From a checkpoint of a small transformer trained on Wikipedia.
Size: width 224, 2 heads of 64.
Architecture: LayerNorm before each block, learned positions, tied embeddings.
Training: a variant of Muon for these matrices, 3371 steps.
MLP neurons of a small language model. Each row is named by its layer, matrix (up: input weights; down: output weights) and neuron, and shows model dimensions 48-143. Each number is 128 + 32 x the weight over its row's rms, rounded and kept within 0 to 255. Numbers have three digits each.
After each neuron's rows, "fires on" lists the tokens most often at its 100 highest values on Wikipedia text that the model never trained on.

L4.up357:102118086132139055101110134116074149137168100146122151047153139169143094053109149095154136121116114112114116044097147125134160118169142081066066191159148145108127154148113149122146079134144149171115057052124118202125159134157149119119122108175163116139127181127126148143159137107151135102
L4.down357:149086149161170118128116113187155156169144172108128106131098090155159174123122130121116143096120193173131106117141059123137118146119147109115162131149108141196090163098120103115106112105107150086163139161125081097130124114150127147141096111085115135089145191184148107096134100220080083166
fires on: "s", "is", "d", "ac", "up"

L4.up526:117197128172192127153130118145149133142142129167095094123121117171102108173134130095116062114075138131129104068180139101165159131094116154113097032139107195128136117180121066101166121124137184130114113084131099127108078134121147160156150072200153149147156117115140187177166152114150131101
L4.down526:207082112113108136138110112172098123117090191087156116098145076124126059152121135197149138117158096093096132147140160109134108134104170109132142110196117133119055163113130111092095193101156082157122139140161097122071131085098138154071182125123214158099113110059169136113124083151162173156
fires on: "ity", "s", "ial", "ing", "es", "ly"

L2.up381:141128110157190185122116132170068142138140148135182091145042131085080132157132104147105146114110155116114084128181189128093189112074121122127136123132162094130085152065102123129099071136051073115102128125134136128115169118107096103165111096163147142111100182147156162146163182131092144156
L2.down381:173131110096122122162097155066115094138110111178114116131104110080119105104160205128103125157163112121108109192108103180154176125109079108165123050165115079119105107043070164115159140159109083220107144139092154107124170094154127094154137133167036123132151191147166133113128148145106132139
fires on: ","

L2.up388:105095089181104166128151163149139161074107166115167113128185110132108071175115077160134130171104167141154160081122146090141080102159127106110108105119129153164109117130120069115177141146109124208127120150107150127097159113153086132130118124154100180154187151110131123198099089154105127086
L2.down388:162123078138226116105114105120138134143149146127115100058151107122091091063120144124150096109149070158054143122143100070090105169165116160104102196124135141084130083099144157146146120063088092089108079138168082133108128137137094176193205173109134118179098133133105113139102168115108137100
fires on: "id", " s", "es", " on", " n"

L6.up240:166158071158143119087090178170126186158164131176161134154141184131110131083093130092147130151144138154096094079089138107111093110089172160135131105107070164096136137092143115123140149105145119149146123084105102119139148106132116184171098178243105149116150162095065115176135126167147132093
L6.down240:190076124179096081140100125108128126152138039076140082090071139074194157119187167128166129102135136060112156131176105136196162167127115069154155114078161153116180127172079221142123156072112078169099076113107113148098121102134112129096114104094113149095140115158081102127122154082171113087
fires on: "ent", " of", " a", "f", "ing"

L8.up209:084118127151157106159139144131123091252108210107130189144075142160113120101105124083109098127137163134153152070115167120099133147097108149092138124170139189166116180114077116141117181147171118176110081129175151172165091121124143077075092146135174132062121158072169154100113132181140166114
L8.down209:079144115138151115124134190097102086110140107120124163095130122168144105083128131186132067153069081120129155107128121180115180110153094139106140092155192166097145069147164157121136122152141163125131104122119111117136110121133083110104139134115195112147076136140143110117179114153080150129
fires on: "t", "n", "et", "ran", "m"

L4.up831:119111113075153183166162156161178111103130170067135110194164158080103098102103159156169137119151150073107169080150160140119079142101101135090177127102113137140073174176096128095082117156134138103095114202122201090108094112124148076152106148116122127102149123060139150118136138197134048132
L4.down831:158121115074116103140111129072118151202136160169125157102150108117171141159105125121107113178074175129135139117141121123138143091112097117110065119072124109121114161201107089108140152116127125184141075124238167121177138148121152136121160141122157150143127170115126087155102107155136093125
fires on: "t", "od", "ant", "l", "d", "n"

L4.up600:147105052187177081144106135159124160167127134000086130038145195104100121128130111137113182159127142127096171134159146100141109188125076157104123151169126114163123148167154088173151114107175115173124146145136114125146098126135099133123078107166170128140126162092151142135113100165151130134
L4.down600:150160196134078177144092156127161094090111109146121158141189103147106141104092129113127104094147076099106125104156178129167151109152146157164120092147173115155074143136109125157137113173145052091100112085099118151045147168119044180187122128126088127092120125162130169143102117086124147127
fires on: " st", " pl", "em", "ation", "oc", "ine"

L8.up58:148116129085136162125083103172146106190144105132117130167177179082112093122102141088143086165138135147126135176092105100145068103127062130125120160117150108132113143118092178093133122169157066125063234152100121134211170119139078142124147099200143094143167119077133174111161154098184116094
L8.down58:127092099112073096153177025094147156123090115151134111190121079206117135132081111092141104168154127139130108116107233151098139173186136216102151121133143102125121129154039086149109137112123138094142105200153137092158165111134120165155119157118180094113125193120123178096105098097117160108
fires on: "i", "e", " m", "h", "ed", "z"

L6.up11:113204124107107136169125127155123137088085187151028119132127141125160185093156095141112142151138097148114103163168127081132102185101130120147110114121146105049118097108142155149165117149135139155163143083147132155094180172118141191142183133059144112118153154129142132136100153112095156127
L6.down11:145140110108161130084110171126094118142111130174104127095136114115138149117157125135174140053145128117103159121162088153117164171102200044131172099121148199174059137099163168073085108129181114129131140163158118128133137132130094144100167122200158101094126098163124120144096165108149133110
fires on: "y", "ry", "w", "um", "us"

L4.up429:128144107107109106173112143136156193154112126162118154185113132108156140175128109112112092169089103161098117161127082083159147082122102190125128119135103132151109089139111148161177087099101116120174152179126211125132123140150045135119133165126090131085154127131133177145145166167083193153
L4.down429:119147120145084121098112114070102191133203138100125138155161128144095104142112172136145151145131131079106143093122141092131091083155138168129181124100124127112054115154109083083113170122089136088121111066139121140157171068102124170102112129191220121107130122163123120118146079140174136070
fires on: " |", "\"", "/", "il", " of"

L8.up406:147140137127077159156151164095055128108111075141137121215167109135122181102040091089098199192086127175077128214121135166123118154115113121090118159089117127157166118180090087140125119115093129184089146087126109134082124176120132152069126177127160139111102103146114148133075127090121130094
L8.down406:164155169116129118150136118121176164099124143065117109098125056161157130124153133140121154102069135144082144151126119103181080132113139108165139147133127124110158149120125123085107091129153125123173148144104145134156121080065115202124164127111149151123101157124180131076139119118135098147
fires on: "in", "oun", "on", "e", "m", "ol"

L3.up747:174211094120169088198143128147092104101168167067109154124140138117134059141126143180098118193127166133085123114163135115116134134121134141144146138165159099140122145140142135075142123170147123143086109140107080074077115089132088115114082152147173117157113148132146201161144129122139101116
L3.down747:128109145089149146161095126172186085141128170136100126153073150134191171154077142148152109120129154156113102166149121137084142145167136168139099141137151148169113141141129146128144119078127103158114135109055155120171125056107077123104095134133094132049168156133082091149076071041136088131
fires on: "t", "ed", "ts", "n", "ard", "ad"

L2.up279:120036122125154105116159143101106096055099140158088201115152066154090091147134114110147133166130118193096166102082154139129143139125177116093162102131102100125141155206128103115083156075106128107141124158039111130132112182115109110087165117132170128177147153131140130107133137100117165068
L2.down279:148112123184202145108111147143047142169130156133121148092128167109097116146079145151164131105141149082095126115215129109204105115166110090094150182185141126065156116128141095123165148148156127130133090092126119125111111122172112131137176182117127136165148167141147182174157128136128130095
fires on: "ers", "es", "ies", " s", "os", " S"

L8.up669:118182150128136133102096118125111106144120099114151177126154190173077191103089111135145130138106131116156104092137077147147062073163093112118043100080091110148091101108086153119131111100111141168136108114133107088141169155151060157062129101140128188142038160170078178145105099127166120050
L8.down669:161135128133062140199188125113144183122108085130112134110147136179136102083155151093200044141106115055088131157090162142137125115111132057218123096168136153085117140105122154084135141094161092120179158137116132167130108093103105180111062165113120115135127133010116076135148144106098144142
fires on: "ar", "l", "on", "or", "m", " in"

L8.up299:105173098160189115158116084145068140091147138156143128131114097126122116163106133119071097162071159088110170103115100094120097172116097117181090191104165124154054089117174101140026160101135153146125121185098094126158072086048140083167120066148148108080111114127169094106135125073127164077
L8.down299:125131162140117188121103086037122143110124160128106154121138123129145164131147153137181099164108175163076081180114095108122115126127164159166142176112085101173122147138071103093123121199138105148094130103125142114119166097150137111109098189120132155089163117089132107126108166100139105104
fires on: "ot", "t", " S", "it", "v", " was"

L8.up196:097122067113110162069093170110081102178128194175141074113098153123128132111096194128100119149140191178157171184098056174151101119160130107141125135158107156156142106173151194059139115137161142141118138113138133146120128131140092162177115149232148137121113062105085130073093202082159102113
L8.down196:178093118118112106082123091117147159109152081143095083101086131103115147149111166141119089102120189106141112187137177121110102159141174118108096110105131116155128151163145134080189172123090151106158143187119150148112121133164138141154104182167134132095135118095082189109104131125177115129
fires on: "it", "s", "an", "3", "2"

L8.up579:084129190104056108180154123194077157184104190158172165119072094078127102138121168166090126093100131168155114120116136163127134159088152110154095109148100080168089109131079169168138123123143082073121141119060067081123136120096123175100121148183083146143156141123110117127078182128127138118
L8.down579:121193133124147123184144145141118146168144102107111128149133092139175138147129123137105189084159110102182092201163112086118123164148123161177143114087128131140100101134095111145119123141118081171142148128155148144130081123175159118121147116103148112141122122124101134114083145181122109109
fires on: "e", "l", "ed", "re", "ur", "og"

L8.up535:126163152177170115165138170118120149114130060122117058184121141151120107102156124103139128098157136102151129084211153177155087163055164128136078094191196146130113146151143083134091132136163086196078148090164120166163086165125055116099111105184122130175112088140142123063156152142170115133
L8.down535:071138118134142062119103118150121063122133142139164128104162137090180238147186156152142099119077139131140162086087160128108127142166091131140078133150137182088131154122147077155139079143117109050129165155090118128109130096126070128160130155215088160080110126146105150152123127149160123168
fires on: "l", "ol", "el", "le", "in", "ro"

L6.up68:136126146136115098091154137180138161160181132103081086129141053143118138152126143185098137079115119103102152122107156121117196113136171081107099116106159126121101142144138126067109174164101184086119093153121118170070141173143144195118152129182185183079157144091131138144154103147135155081
L6.down68:104195109118109160123072195049128120094096123126128169086058147093119163104155101107108120070147106170073110132102169125117131129201087138144106134153113110097092145085151154160157080146196138117109124089121108134140125131132157100091115142109125081137088122111145141096077138153133113138
fires on: " a", " in", " at", " the", " with", " Y"

L6.up17:141169093130125145139141065100093125143128115163136099155116139168099093120132161119126133080141121123110164111140191168179154063112093097165133119122096081102155130058063116133153163116093139081105157130107113095151137172149127130126171121191179078161106146113122135124146083128134141123
L6.down17:091071171068111127112078150158152135126183147102147137066105133140121146117161077140150134160139150109169115168160161094084126138142169194149144114124187127164143164109202090120152142090196130133135108110078140091115125100145119125155128099098102177071128098119099155190090061117120127144
fires on: "t", "or", "ac", "ter", "ed", "et"

L6.up242:142096104157143076143125090196111087129132134122085148141132137139136101118154137110062146094119137107128022143179097105104174149129081128157111088123118105147187085151138091127142137166107121110090142111090078146142117155155166133145081120101118159134150102118118070158219166085151147086
L6.down242:111122119119078182141113169067143116109166110122086126115176107112128153147181147148093107108101100120133155104165112139188164052116105050086133120134120166118084156113155178124133166154145104200170106118126144117086168119102151164062137103172155130136097111126101156176141062172121145092
fires on: "s", "t", "ol", "es", "al"

L4.up891:142090198188147124101104158188119142124115082082095119138102115078148176132105144157087049113108110138110155174178076146126135151130129116054143175127140091150109169136137182116156113177136112108113153138136165106121132117135134131152191134094134146138082163111133157059156110116141147096
L4.down891:175115086056153169139151136140132122089100129172160126124158146156168100152096073147139156128140112117120128157116129131134140129139175118129067143114106131143102094145164097163074120098131207094138132115125172170128082140172195133127147111157133139099120111166130150100089131124122143176
fires on: "ag", "ine", "og", "id", "k"

L2.up888:087130093096157090085068158067166157055098086144136079171103068164123142080132120145145150083151102128129181121090114112107094116136102156125168180159091143155145086141074066062155125070094162164114163180100100146126135157168126142113150140129097181134120109117146155129068160119135121106
L2.down888:060196068144123145092196192147096147062129131155109145181158153092104123105127091105137139153089131182137130154137161116118135165114178114101153141061139109116167097082079155160115118151197141169093169140168147111125115142094144167175138125134161136128146156107125105147180104076129099083
fires on: "f", "ap", "s"

L4.up152:109144115116145137094168114097158168150126118169152116167093085162137064122117098155169124088114114184098159160134154140107150122149178107141120157129057128164106135178130140103144137110163137160175136110149097133072137087174158140177130145134166168112112091081158109145181165166072147081
L4.down152:167188149146172133139135122120062168123157117086089080184110130139075138084170153111109142107081190147150038116101141149138074142148128116097173112128162089099142099123082116115141156104071145137111107132111115161131138161098163194117107187176164155124139121096135115128144086109175154171
fires on: " \"", "ing", "\"", " e"

L6.up432:100092115105084143125107150193115126083161112118111154129205151156095095158077144174111117107114148089142112135124105120127140107080120115147137205077128095205103149150054109091109122174171126119085051094082181100121106105153116075158125152146100149156114101146164109165139152183121095155
L6.down432:175153114179170110135141095064127121101142121128102093141165077119147099155154156122172091106140166168143095122132142112152146115128153131096135089103115125053116157100151102145155105116109169133132197045132107162078138045130184167102235091095179171124139067114143126124087108161090140115
fires on: "k", " ", "n", "t", "ack", "p"

L6.up112:142121112143164190117115130198133073089157069135137128167149147138144178114116108156109164157138167110122185133164107175110153130138105141148108146091123121148123110113120180169098118137087089122120103155159125138143158102133048134153129127084092115138172172107119208177177202170095136153
L6.down112:134143169167125140127146141126115137150155187112125181131118099123154204138125146153176105099157098103127063153126078162126159115128107107091133107121129122124127165146087035142154128097068135141098112131113206045112113126175123067071083118159112100139152139133176154106160119103110075117
fires on: "an", "h", "e", "or", "er", "ou"

L4.up125:163128165078124085141190119116130147066121130111119110159167114172103107144113147143146160136114129159098150118091099142106136101147150125100141154122092144153144141117098138058153134115108144151122098141145097094115110155154144086122130127147124163119132132116109082160131167120115171143
L4.down125:084098148112137096171150134151109190133099096076105094154055128142105094123214136154163130107119133125110107115064089178111105164157050156117146174152150092143113095156125145104141146147153089138102103121084048115103149143141131109119110128127184167105115131175129074115101103147162138144
fires on: " \"", "\"", "'", "u", "b", "im"

L8.up423:147098130128144192150096098131095141122139147167157130135084190161166087120123147108086078117201178171158167084160153124111130092066141189094094152099186122110115106080136158181120117126182146097187185104134160123137099125155136129197109121163112089155156109137164147165093171135158073108
L8.down423:041120119145104115109136148085097134132169176083160115112111172101116081132140148208128132107095085076118097104098125143139127154162152118130121139116144146135108174176174166134142054081109137163146096127088168099087125120168182104121152098136085138100150155144149150161129174164062168109
fires on: "ed", "ies", "ost", "or", "ay", "ary"

L8.up606:084126163138104140086155167143123158124134121102169187098125097103081111033094119110106105177122110168141141127126114149148121136098087045125089175183140130137127093055116102167158129158127091125145089107111161165144112127131119109114074111109146164181107131098121185115200099094164096132
L8.down606:128165176094116103152135117156150124120130151146125152099123097103129173154157107079061071089102206110162110130154091150157131121089125181147134092141158144117098077105078100108155127157109129118128099154152151088176122167161164179069122134132135125095151078099149163098097123193077108092
fires on: "ch", "s", "ar"

L3.up835:115203147114140098125169119139148186116083146118147118140024109099083092128109100157156135146160123139115126199063091075131101190158147103115106115140125098127175123191099170161083137125109192164122122191093184167087096167194118156166139144131050135129171172141148139121114154168130106107
L3.down835:131163117092156093138198169167081133128176201099141107122159234087109134106121141068135136141056164158175148096115094117133132093091136112122117106115102155185129107082147143085168144115122142202129108158125131082102100100123144140184053082101162126108174139118126072086124108155179154151
fires on: " ", "f", "ack"

L8.up164:128095086131165060173080173188118054153156109130151089154136120196079126078130121129148174147163136113132074157146139123168143142093121125118160162149135125134089121110109149118131157115140117179159128117120194166144115076086182088114130123119131172153086129115169082133191093184176159107
L8.down164:095062115150130113132162080080132129108167117207108097198129137153187082099156153122121137178152138147099130114164106110044099131071159124132132119115135146145187089126159090088135116095114115116082137126082129120079122124119146113134091125178078115135134132084135144143140113151101118068
fires on: "u", "s", "if", "t", " L"

L2.up413:133112153092118138134133135092111138060113191110152203157092105170174151168126173101084132194130086106122132108153096118159131089114154163140144149089097132163118199153077107203155138064057063129110120113075132106102166086143045096161156156163112128116107131110117140131120166148118155128
L2.down413:156092176058102139179177081147135154137118091115122128122152118113161150142161187088108126094078191106079114117078139091113138142129119155125116110096141098110144107150083153109187143125163145112107068154176142139165102121091134239054126073098168083109143135143173207119115110136111097143
fires on: " |", " by", "\"", ".", " of"

L4.up484:130138110129121128154156102097141089153124184110119157136117133152107083141111161136160131198172192126128136110147117133130123098161181137112126137130093119174153089101126126092116087121149133123146094081056107093135121110118115120101067167136061142058110140154102118109139119136146094144
L4.down484:148153127107177077085193143128174091098155134103111111148113112142144154167116139144100123081066092123128069085143113155137145088162168132056104194146139137127143180159132136067098138070075124143116074135151131154148109095093069113101041087118147155191135134087097090094130115112141146112
fires on: "igh", "oun", "ep", "gh", "or", "ou"

L8.up890:187096083093122112132109078157104119092091131089144098121110124086115185157154128106195097087078129157141144080128107104090118123113072094147076158105109128130063134127098061131089105135156154141139104161162145155134144084100123087140108120110137156128202180180086076178084117101114124083
L8.down890:140164152120127166142094105116175136166127128117113146082115162094184108093144090107120084098089137020131108102106104083117150105137127153136096121124044083088173138153122113127156122116138167102095198110135115088128124096147153076133120130112126120161106131105105188135100123145088160109
fires on: "ri", "i", "2", " He", "0", "3"

L8.up885:121152104190122158165153119163132137173038082142212173174097150134129115161102115112182119124096161110115121196110072161187115163109127107156163098097130119156133108176089141162089157103142163141097121152182169120191143085126088192176137101102093098120133124135140152151164117164141110142
L8.down885:056156122125112154123133141129113141126128161124086130127055126175132165091198089140121093107133150079168122121073100085135100118182175139088134153083100126119142148132171090164190154065103126128111146100135162101095143170153180107139104139219079078168130123165104141179100144102115155073
fires on: "er", "on", "or", "an", "le"

L6.up12:127154117187150155115149181129079157135089129137106077102121229118177116130103160155081136147071153143131164137138124146143136124126073100082146151126176169126151123102078128091112136107183070176062121136150115120085138155160097100112103165132138079159109053091116146115167095152129170128
L6.down12:138129091119155081097162089124149147131139099144107120091164211143123128131128157103181082156076117094089162112084090194151106072162136084143130114145119152078124179099074131132140156057112161139125134081131126173075168137067092132103052169149157133089150098077064106163175132160171161165
fires on: "l", "f", "4", "5", "1", "ol"

L8.up154:097133196142112120085109090160127132078156139169134150180098233138183083098137088102135109127210136108110164170153121135115139091099105152096101165154155130132153163146100049124125163112101137159186174134128170078207063140154134150091109176074137138159110114158149132104177155113139127175
L8.down154:081107137099107143154040203108117045137155120116116082169112182105099188095071143113180128175187112133156165121079112090140078104105153165091111110141064151123176110112136115137195088126126151205194155129128118114105103142123155175160097074068186160137150117197104161170179106124080089098
fires on: "c", "d", "art", "igh", "u", "f"

L8.up479:136142135091163190128096164141064162112093127098097127126084162132184122135127129120109148120181092128191135139127115197146031149116071113137066142158136144176143092106094138144120096094132125122138120159171138131116150118107117106086177120108117158064078150162124064113109183150147093103
L8.down479:164150185164113091169090112117157147111073136107157142131139156164115112127061122207160159135127113155132159139126152132082120084078132050141079116098139107090161174092120150155088099153123166096074126104158155146191092127181118130131175148137150166088123078203145103154176113110125192115
fires on: "l", "est", "ast", "ost", " Al", "ul"

L4.up283:127139158124136156091130081128139136172133071146104100132123132069123130096143133084072132102120178141164132100210141124164119066105117111121099068131107146069117084093106159122123089150171111122107196125118159137122176178121131146117115130194135173107152061161104131186137141066139121098
L4.down283:111109142105075141162099107212144072162160164146135157125129105144198076082159099149101114143159150100127144150111198118113115094109142154142186111112101084151063091160166172133086057104104150129112107134103108132128106133174108124098211135150107097173152115143129162152172120132143146166
fires on: "ed", "d", "ated", "y", "ing", "ly"

L8.up455:192104117115146148130168191208086161101103104172137097078105110113137210113106119074158164144097130126124130132139077135167121133103093165105143091094117083087145181065140099090119099150066131107132123125085199117137150128169155092080102077144166114144073130064130095173117091130077127090
L8.down455:152125177068100155139066085178091152081143172140122150114116153130109191173130084113114210118152092075125144165151127097123118133194098084141118142162151181129129101181179162149095138138080080127174147122175109127086131131130135114137146169105072163160137170107107095153074187140118108124
fires on: "00", "em", "oc", "y", "ip", "c"

L2.up183:091140161195167144155090136121105091033116170090135079129151101102120106128124098128095179160160118149102191105141067128155115114106119168135156115064126121088124144151051127134109187086159120161115133116038102132132131201117140104127166139103100116150132178157157139154161195119165192167
L2.down183:154062150099100098102199128125109127137081107155120124135111108125050066143164111115148141141145113104148187132104172109122088131115172125151129134176125130113189107176163119126173149136086129082110104110118156142111144169163112122102093161166114112171173146146192085155110097118135140117
fires on: "ers", "ies", "Z"

L4.up715:140126122125092161114100151129149100144141116093119156149103181119151136125119164081125124162146107154158091141125133094093124072107185144162138133113152140122122088095126138145117077183111150041152135150178158110182094167090057182114087198106140144193109117078138149214148096145104085063
L4.down715:112104138140124112115136144121163144142143098116186105113176117122153092098174135139182174075139169101160191147085134132195166074153104118119152126121121105086132160123113120069218134122122181084184158132158171081097145110115121138133120066174075092167171145129109080115061201077092151139
fires on: "se", "s", "ost", "t", "st", "ent"

L6.up829:135198124144091088086159121175126114101210156132157098157121113132117117166043094129112153151148176173104198126128115113138150105072133124157133117100117116103184164090107167113120168140125174107138194082110131091151121114141120110128126045160161140138168101119151153127129137089172091104
L6.down829:152072117142148133193080123082177106109123128169154126102111107164153146157186082145089139152131066059161142133133157119152045142133121188141168119100128113111143158098098120120124109184153137150125112136151134058138126120148114119146101158118149140108059112159115178158103148108099123154
fires on: "ed", "-", "ity", "ent", "h", "|---|---"

L8.up810:117097122104120158130093159139072105154144149143103152117120093149089139114107146101125093075158079150135168132161129114123053149133137123165110150159105160130137155128110103105074137108161113143138169107113161098106125135077098142129101101127141144126122125094211122170210131103165137105
L8.down810:125095102146143125121135085146154152131137176225147168162114121113116142059116158126136072153133121114102148130078099168111068141127174141160156089134108149137107156107135103118179136205104062169176126115134089129089143143139162105134052176114123110076112138124097180107108100176114070155
fires on: "res", "s", " was", "end", " G", "t"

L6.up259:177112133124110145081077097205116143174114143108062104132104158152153149197143110126106134135140181117168096156102194100124201185058113188084128109077141172173111140118089114109120148182108127144142189185172161148170106096116143156137189157194128150147057154156130143074133108153155119166
L6.down259:118116058138142144169130143088084168061136177131199137136102160129089118100176152092067116132140164106111126124137092191171163098135163124121144154119147158174124119087157107127105109200085087134116103106095159142026144110160111162112126069045099117114123171184162074132123208080121101154
fires on: ",", "ran", " t", "e"

L3.up371:133103132155126127124108139163073115145135117118097139104131143103047132160095083100107150164105123128120092088156118073095121168130110166121150139116158066146097129117126128101086120162154087099172128111092186120157179131197150126169124101140102135145126173135165135092214158121131107159
L3.down371:157134114130141121164103089130081121136123087122093164158111158117070140160117105128117120148095121158116111108130122084137115173124134172123123136100136110125121156111124132127157125170160098144149135131056081121105199092185154119121131149139086134136139188139162122069181103165154129157
fires on: ","

L8.up233:088183098116051143117172130136092085190106110117157156119163182139101105080109148137171117159098167142130103141094148161111187098105120091105111151126134140172104049125108164135109103099116143116093187145141140162176166143140092152114191106116179159057091128102126092104225144092160112146
L8.down233:151125186143125142080119150192154091077147094138164131107164165116165095123154033092160139186142190149167055159110109075154097151114110151119130152123063136097094141104133053150190097147176180118161179150078101093130125110149144167123113099145125102130125165120152119102107094096082125048
fires on: "er", "on", "her", "ar", "ist", "ter"

L8.up365:129132148153162122124129137152165163040118128160072102190112105184191120052107089130150165101153102132120129120128090134167078104132120118135104116178175146149099128166145121156121120157137140069133092102131182144176090143117099081130119137127063083124095159124184113147131149141148150188
L8.down365:157121141123121108083102191236151108109129136187135114071121134089094110150115123189131144201165187104160132119140111153127103095120111174097053089164122141126096096123149147125171087070112141114133127156154171113087129094167121077125143120149140090087086128167117122121099114129073186159
fires on: "u", "as", "w", "z", "c", "is"

L6.up141:166108153092138096111098075144167133112121133077071121113153078132071119143091132128156169098047130109142148150085057173106094080136065118059136184075091142123157191176083117154103104105135136178128129185141177153100109083128176099122150150125163120143079139144132140170139136153151145189
L6.down141:095106163140147157138102074086162117114148105127159163047103088133150127130143117164155123106111122145166107123093097144181123079150114164112130099103110093149173117165068142125131113129107137185076091128097097086098114173164133131144165060118133162086144121130070141140109136112169128152
fires on: "i", "it", "e", "ri"

L4.up764:155115118133098066129048134134149176137159167146102169147084158162093122133169166096136091164117064077130109096159095148103114097119184121137146116155097088155135088103069165155117147146138126100133161119081071099175147109126106144123150116193128139175145080078113115085105135138132088110
L4.down764:133154163130157139059132168123168109180123119134080149114118095111168136125098059125075173102067084122165164183099100147102077151144149162098093144147182172101086145173144174124110112119132090139105139158115157164121162088129141115120140081112072110130087130184101058166131179166091166121
fires on: "e", "ge", ",", " ", "ed", "ing"

L4.up421:152060137147135135110194145156149178130132127126093165108139155127076118112095156156142119154135100143143135057118141178140163122138114113100099117167101113114137121114172161148041131159135165126134151146102121114136108126120118042188113128170135145174125074128138096113063187096163132129
L4.down421:132148111185125145175125124155119110200132111093133111161146124119142084097117091082123158102117142146113117175138209090119150174075150087155129178106114100125181169139138138122144072105123150127150090116097171125106064136111095091150108153153089106163094157155109148130177087175102115110
fires on: "d", "ing", "is", "ver", "v"

L8.up69:132143110096092085151133084127128143187072123160140128148052136069107093127094145135103152119175125198124097155213076133064081154069142135165169135208199141130117128130114100125109136200126144143097139105112161087159155121120178114113113166172134100174082147118186112175144094151111108080
L8.down69:139146124085164156124071157111164153149129133161114104110096096129159121141167149106146147120121175097123067118108101086159116157139138085148087087131145145129153121150104094102195112195089105110086153076159168140166127158068076123129116057135126114149115130205151151154083155163111093129
fires on: " Al", "s", "t", "re", " al"

L6.up508:114112114115167201125096152156077073174058168143106153115078109161094104070056066114090111114114121139163116093145167162050142097143121106141121154086073180137115134130147104080100146124125145150186059089091108143121103067103097134127131125144109110114107138142086124147181154135136108147
L6.down508:161165109158110147199129156092087109106060111148092135156128105093096157178179173181149089186153121101088081167148097127155125128134138084151171147095141112146123085167111158126076122147160145137037077119081074110126104180136092122071163161095122134125109130121101101131161083101096160128
fires on: "n", "t", "ou", "it", "ent"

L3.up492:180147169205124126088136162154178132087153124146199055092139132138171079134042135126098150113098189175137127172094076125151203175129110082105172109103148137101106114130080105070119121177101121200124082136152159134165124099177143191105112128150116156142124133127108141153079148150092145113
L3.down492:119124252107115137099110129124144174076152144090134145146137095190108160187127125096029199114089115167101128141138140090124188145201109135161117121099091138109146090143100087135141128123186136182156142077107101147062091159073119121148111123149131089132163121078108117092115143114128157122
fires on: "ce", "re", "ion", "y", "ip"

L8.up517:156151175120091128151130147105156125160120124150104120135123115162187162173144188138061143097117122146117102129175124066110136077143074135142076164128128154123096091078144142151120120128156087145156064096108131118125160149161035151178142119109148152118137149101163105080126120107137075155
L8.down517:108160132186156129140199147079112079131163108126128153118142154098126151134100182097120089145121111159106158130075182098141113129088161157121097122178129107093172150138179170148159106073175113108089146155078106100053202086122210153066149101172107140129119089165157148176144182123124106171
fires on: " to", "ly", "ell", "or", "ed", "ch"

L4.up632:115150128149183113190157116132106102189112157073061090144159107103157109126136107068174104172151136144112160084117113124104129128110087147104114192136125142085136125098109125109180125177040169132108092195121178130146151103149137091131104194189174152159121112147091153162115098110124133130
L4.down632:107087133130090164146122196172132122187130149098124146120130108036151115106101066094115185121095058178125142143085126108097172157098150132116086134116126145178154141149109099129137108140114132108141187150118136086129110113189131126127128135085078101171119113168097141121103157074133140164
fires on: "\"", "is", "ers", "en", "un", "re"